Weights of a small transformer language model: 8805 steps.
MLP neurons of a small language model. Each row is named by its layer, matrix (up: input weights) and neuron, and shows model dimensions 64-191. Each number is 128 + 24 x the weight over its row's rms, rounded and kept within 0 to 255.
After each neuron's rows, "fires on" lists the tokens most often at its 100 highest values on Wikipedia text that the model never trained on. A number after a token or word is its count.

L4.up383 [ 86 122 104  95 167 115 130 178  92 141 117 156 169 121 113 134 122 117 108 131 152 107  74 137 153 151  96 150 140 131 100 121 147 111 145 126 134 147  96 139 132 153 120 136  90 151 189 133 164 116 139 169 133 147 147 119 153 153 109 134 135 151 137  74 100 135  90 127 152 126 129 139  97 125 146 132 123 128 158 138  96 112 132 190  99 137 110 161 148 115 122  78 139 121 141  64 142 118 126 165 130  88 142 120 162 147 152 120 125 154  94  98 132 125 129 130 120 106 131 119 132 130 140 150 121 117  94 115]
fires on: " from" 20, " After" 19, "After" 11, " north" 8, "ri" 6, " up" 5

L17.up84 [143 165  98 142 130  99 126 127 149 119 101 152 115 100 122 137 185 109  95 113 150 123 146 167  50  96 113 114 120 153 131 142 156 133 172 148 150 165 144 103 123 137 121 147 137 104 135 152 158 105 128 122 105 111 105 127 125 149 147 146 120 154 159 121 155 154 129 102 119  67 105 109 107 140 152 142 102  79 104  96 118 143 152 115 133 131 173 147 105 132 125 136 110 177 114 139 157 129 138 133 103 133 118 150 141 100 109 175 162 150 131 135 158 113 167 112  99 135 132 120 114 119 110 150 132  52 115 200]
fires on: " " 33, "ch" 11, "cl" 6, "b" 6, "1" 4, "aly" 4

L3.up455 [121 129  97  88 137 124  69 129 135 139 202 139 113 141 135  92 143 124 123 105 110 115 129 137 134 149 135 143 143 139 126 109 151  99 131 124 163 134 148 140 116 130 103 142 173 117 138 109 142 155 131 143 118  98 115 189  88 144 134 146 138 123 188 123 102 113 143 112 110 146 153  95 131 146 106 153 135  62 127 148 141 117 145 113 146  89  82 134 142 102  99 130 113  94 155 158 142 138 143 118 163 126 113 101 173 111 126 101 153 136 140 141 125 109 154 191  92 121 140 121 120 106 192 138 146 134 110 107]
fires on: " d" 43, " K" 17, " S" 6, "ph" 6, "-d" 5

L20.up69 [121 133 140 107 111 186 139  89 109 141 127 143 109 159 148 135 142 141 115 130 113 121 145 112 118 125 129 115  94  97 120 123 139 146 136 165 159 139 115 160 124 124 120 144 170 132  76  92 126 124 159 136 150  83  80 168 116 144 122 178 126 125 123 165 106 125 158 144 105 149 143 130 129 130 147 180 112 151 127 154 132 129 157 155 125 115 139  90 120  99 127 136 168  88  90 159 147 119 152 146 139 125 154 138 155 116  86  89 132 153 113  95 108 122 134 163 147 102 135 137 140  66 112 113 193 116 137 156]
fires on: " " 35, " L" 19, " the" 7, " bi" 4

L13.up223 [123 143 116  80  80 122 110 122 116 150 147 134 115 154 124 139 120 129 134 129 109 139 109 114 150 113 115 117 118 172 140 114 112 124 179 183 175 140 146 124 138  99 144 145 149  76 143 138 136 104 134 118 172 108 131 149 117 135 115 132 146 151  95 146  75 156 151 170  97 121 160 105 125 139 112 179 167  89 155 142 124 119 119 148  93 144 138 120 126 110  85 156 137 120 111 143 150 152 118 122 105 136 125 139 122  65 123  93 118 130 156  95 119  86 133 139 122 149 122 129 138 125 166 154 152 132 143 149]
fires on: " d" 29, " sc" 19, " D" 14

L8.up691 [145 169 118 155 115 122 112 146 155 132  98 134 108 166 118 116 141 164 130 134 149 108 110 119 106 116  71 113 129 116 128 164 127 127 142 161 128 121 131 140 145 152 131 142  95 127 167 100 122 106 110 126 128  82 129 122 160 163 115  78 152 169 126 134 132 106  91 133 119  67 160  96 122 123 139 100 120 129 179 155 116 149 125 190 135 123 146 127 124 139 160 122 166 130  77 139 150  81 167 127 154 147 152 145 135 113  97  87 105 133  64 169 140 124 118 103 119 130 137 126 106 134 160 176 174 143 113 104]
fires on: " in" 34, " because" 11, "1" 7, " during" 5, " against" 5

L17.up225 [132 173 133 111 138 134 163 136  62 114 150 125 158 113 142 135  90 133 137 159 104 115 150 153 126  94 106 138 128 131  86 127 181 140 140 105 147 104 161 131 100 140 127 120 139 159 139 128 103 149 100 138 176 112 123 100 108 123 145 112 137 124 168 112  74  83 112 127  82 148 100 190 107 145 163 126 149 158  93  94 106 131  94 120 145 190 103 135 116 125 120 140 138 109  99 116 179 120 127 144 157 162  80 127 153 126 110 117 130 146  98 123 119 138 160 147 129 163 140 143  97 116 143 130  98 156 148 174]
fires on: " s" 32, " L" 15, " S" 9, " as" 7, " rece" 6, "-L" 5

L17.up18 [103 170 127 158 155 149 134 100 114 136 109  93 148 214 133 143 101 138 160 121  71 122 170 118 126 149 132  93 126 162 133 105 153 112 157 178 125 112 113 149 164 130 162  88 128 102  95 109 143  77 154 139  96 110 157 111 137 117  99 111 133  91 141 106  83 157 148 109 149 121 158 133 114 122 127 134 133 119 126 142 148 169 147 115  94 102 114 128 155 143 164 140 126 102 105 113 124 147 132 106 129 150 134 123 139  93  71 124  91 129 133 132  99 162 129 138 152 117 155 137 115 107 127 127 145 151 103  84]
fires on: " " 30, " both" 9, " all" 9, " either" 6, " each" 4, " with" 4

L21.up749 [143 144 109 132  94 143 127 119 110  82 122 111  97 178 116 152 157 156 138 148 103 139 118 119 110 141 105  90 140 122 139 144  99 136 127 155  83 109 147 155 133 142 146 125 150 162  93 102 162 129 132 167 148 146 147 109 172 133  83  94 134 128 148 104  84 117 164 154 136 136 150 129 109 109  85 197  88 128 116 122 124 134 116 147  89 134  97 144 173 142 143 170 118 123 142 105 130 126 130 108 154 170 155  69 118  92  89 144 152 150  86 146 148 143 125 122 137 150 178 119 145 145 142 144 139 133 132  96]
fires on: " " 47, " help" 6, "1" 5

L3.up24 [131  97 133 125 116  64  95 146 126 105 113 106 141 121 140 166 137 125 125 131  79 150 121 141 118 115 174 129 130 112  82  84 177 140 130 136 162 104 127 142 111 132  89  87 151 123 169 183 101 168 119 136 142 137 144 113 109 175 162  84 159 137 127 162 127 127 124 135 157 115 146 146 168 113 159 120 120 126 139 151 134 136 140 116 159 133 120 117 151 110 138  74 128 122 155 103 149 130 110 116 152 137 143 115 128 108 101 111 126 111 126  79 183  98 202 116 136 122 145 125 102 121 172 134 119 121 120 110]
fires on: "ant" 19, " what" 11, " str" 7, " can" 6, "us" 5, "eng" 5

L11.up648 [139 106 143 161 141  65 109 160 133 133 137 148 121 121 123 118  92 106 138 116 106 140  99 118 102  96 101 137 110 118 118 131  95 170 144 111 147 136  99 136  78 149  94 124 139 104 152 155 118 154 151 151  95 171 162 167 140 134 111  91 164 159 161 138  98  89 113 123 129 160 158 125 101 125 125 117 100 154 143 146  93 133 165 160  59 173 120  94 146 147 116 107 128 142 157 112 117 130 118 174 108 131 156  96 114 103 156 127 117  91 132  93 145 118 110 129 148 139 138 150 120 130 151 151 121 108 107 116]
fires on: " after" 18, " After" 17, "on" 13, "After" 7, "ot" 5, " Con" 5

L17.up293 [100 141 134 124 123 114  91 122 152  97 158 149 117 170 125 140 107 106  85 154 139  99 134 145 130 160 144 143  91 122 100 130 148 117 114 126 155 120  96 167 130 144 144 121 130 143 119  83 125 130 132 102  75 114 149 133 150 146 177  96 133  81 127 129 153 116 149 112 134 106 132 144 130 113 115 119 168 155 154 156 105 173  93 167 130 143 129 171 139 146 113 133 129 173 131 134 112 128 141 105 131 124  96 122 149 131 135 110 100  78 135 105 125 130 132 133 144 118 122 201 157 156 158 139  83 169 103 122]
fires on: " t" 26, " v" 14, " sp" 12, "\n\n" 6, " per" 5, " p" 4

L5.up390 [110 154 134 123 155  65 125 156 142 145  87 126 130 158 138 145 139 141 129 156 139 102 139 159 145 133  99 149 175 115 156 139 119  72 124 116 113 114 120 128 104 134 155 130 133 158 161  89 159 147 147 129 122 164 155 109 157 126 128 126 121 160 105 137 109 118 108 177 112 127  92 181 140 126  99 133 138  90 146 116 115 135 149 163 166  88 117 123 155  98 143 143 153 100 151  98 122 107 112 134 144 120 139 125 132 112 131 120 127 143 157  66 157  84 115 102 133  79 135  98 157 101 127 124 134 154  93 152]
fires on: " after" 50, " from" 22, " during" 7, "ri" 4

L16.up26 [117 115 115 120 153 121 105 126 176 106 150 132 141 152 115 124  99 131 130 130 175 135 133 138 124 145 131 125 141 120  80 117 115 105 122  81 157 123 141 158 118 125 134 160 113 124 137 123  86  66  91 101 117 154 120 110 139 126 162 171 158 129 116 150 124 106 103 155 138  84 102 118 118 179 101  72 151 179 143 126 121 161 137 119 122 149 123 123 144 157 116 107 131 103 107 137 147 118 142 118 135 136 125 157 154 105 145 136 100 118 142  92  95 119 124 104 150 139 129 155  96 148 180 144  94 111 131 172]
fires on: " t" 64, " T" 5, " Mur" 5

L5.up62 [135  96 103 118 108 148  98 124 147 151 135 132 123 140 114 154 135 147 143 111 109 103 124 136 127 145 109 135  83 170  91 120 108  95 112 146 145 112 115 132 110 111 166 186 142 144  99 156 156 153 118 125 134 153 169 143 168 137 141 137 129 130 140 129 102 143 150  91 141  74  95 127 137 152 129 130 150  75 179 124 129 144 121 135 133 101 126 148 103 157 129 110 105  97 157 126 142 112 109 119 117 137 101  86 147 157 172 163 151 160 133 128  87 115 146 116  80 126 151 156 115 128  87 102 156  85 114 141]
fires on: " |" 33, " of" 20, "on" 9, "in" 6, "v" 5, "ion" 4

L15.up8 [ 78 122 160 143 102 149 175 121 153  98 109 137 108 108 143 142 106 163 140 101  88 109 116  77 151 100 134 102 111  84 131 146 110  73 150 126 161 112  97 139 118 134 121  99 110 148 138 118 174 159 158 134 134 126 115 168 138 115 102 144 167 154 148 164  94 141 107 120 118 140 120 127 114  82 135 145 143 157 185  62 117 153 145 180 171 132 121  98 137 108  76 134 119 150 139 186 146 113 108  98 163  86 101 145 117 154 107 109 127 151 136 117 108 122 147 157 111 126 170 137 100 125 143  93 110 117 135 138]
fires on: "3" 23, " one" 18, "4" 14, "5" 9, "8" 5

L4.up58 [122 139 106 120 158 129 131 108 100  88 120 167  89 122 125 111 152 146 129  89 143 177 130 139 117  93 101 130 148 170 138 142 160 114  98 166 133 125 137 122 125 127 109 138 164  90 123  93  97 143  99 170 104 149  94 101 125 146 152 161 157 124 127 125 173 159 145 129  80 141 145 156 137 158 115 159 144 157 103  97 121 104 106 133 152 119 156 117 154 141 113 135 142 112 167 136 110 150 150  92 179 126 106  95 101 121 172 113 127 109 124 107 140 154  95 151 109 107 124 116 124 103 150 115 100 137 127 121]
fires on: ";" 28, " episodes" 11, ":" 7, "we" 4, "irds" 4

L13.up16 [159 157  93 125 123 155 101 157 103 116 125 149 156 114 175 128 103 126  82 148 157 123 115 122 147 110 130 164 133 106  78 115 140 185 113 143 122 141 151 148 185 142 136 107 149 149  98 113 139 152 103 117 160 135 132 108 152 116 129 147 130 130 150 116 129 137 139  94 143 163 162 106 131 114 165 174 133 161 118 127 115 101 123 116 143 121 109 136 135 171 140 100 118 119 176 122 132 129 127  81 162  99 162 116 115 153 136  85 106 186 129 111 143  87 126 115  91 135 134 129 153 112 105 128 137 133 121  83]
fires on: " to" 31, " from" 16, "w" 11, " of" 11, "ill" 5, " Sw" 4

L11.up39 [120  88 108 130 143 176 145 102 138 109 109 108 127 123 102 117 131 140 121 143 116 155 128 130 152  76 111 100 107 134 125 154 134 124 123 144  74 108 108 122 115  99 127 108 137  92 104 128 108 141 121 149  81 121 121 114  78 186 172 140 157 124 133 132  86 128  98 168 143 115 123 120 123 111 104 152  99 144 139 113 112 133 125 159 125 116 137 152 157 130 146 140 165 143  96 166 138 152 140 114 101 144 151 129 127 102  98  99 123 132 125 141 126 145 115 141 146 125 107 130  95 110 175 146 117 112 123 126]
fires on: " th" 37, "6" 18, "7" 13, "ologist" 11, " cent" 6, "5" 4

L13.up47 [157 123 132 134 124  93 147  93 140 134 118 124 101 127 110 158 153 141  97 164 121 147 143 142 105 145 122 112 150 116  98 163 121  99  77 131 127  94 159  96 113 113 130 127 133  85  97 101 130 160 133 144 116 114 132 151 100 112 177 147 163 148 183 101 117 104  98 125 156 107 105 107 125 119  66 105 118 131 159 109 122 129 154 163 186 138 141 106 145 142  95 162 151 115 122 133 140 117 172 170 121 141 162 106 116  96 156  74 119  81 182 145 115 129 146 135 139 129 114 146 128 146 121 159 135 131 125 153]
fires on: "6" 18, "7" 12, "m" 7, "ag" 6, "om" 5, "5" 5

L21.up668 [119 146 107 164 129 115 135 101 148 133  90 121  96 150 106 140 188 148 144 120 114 150  88 130  66 125 107 133 135 170 146 110 138 124 119 152 144 165 115  97 102  90 120 127 178 115 110  95 163 138 156 130 125 125  69 129 115 152 142  93 120  90 139 180 147 128 135 107 106 113 121  96 100 147 125 144 120 146 114  92 119 141 140 178 127  88 163 130 122 103 124 140 142 129 126 122 124 116 155 133 157 112  89 121 123 108 143 125 183 147  92 123  86 156  93 153 129 125 116 133 172 111 165 144 151 115 113 147]
fires on: " " 79

L15.up157 [132 119 134 122 130 126 121 150  89 146 114 165 123  88 171  95 115 140 104 140 135 123 109 160 130 135 114 155 141  95  95 129  82 155 140  61 120 194 154  97 145 137 118  97 138 139 165  94 159 131  99 136 139  97 118 138 170 130 141 161 144 143 168 136 117 117 133 145 115 144 111 150 158  87 104 134 138 130  98 153 118  93 126 174  92 130 121 132 180 109 142 119 115 128 115 153 142 184 111 103 134 115 129 121 135  97 142 102 118 150 104 124 102 106 158 109 152  88 150 111 157 134 115 150 117 126 144  77]
fires on: "1" 30, " see" 11, " of" 11, "w" 9, "2" 4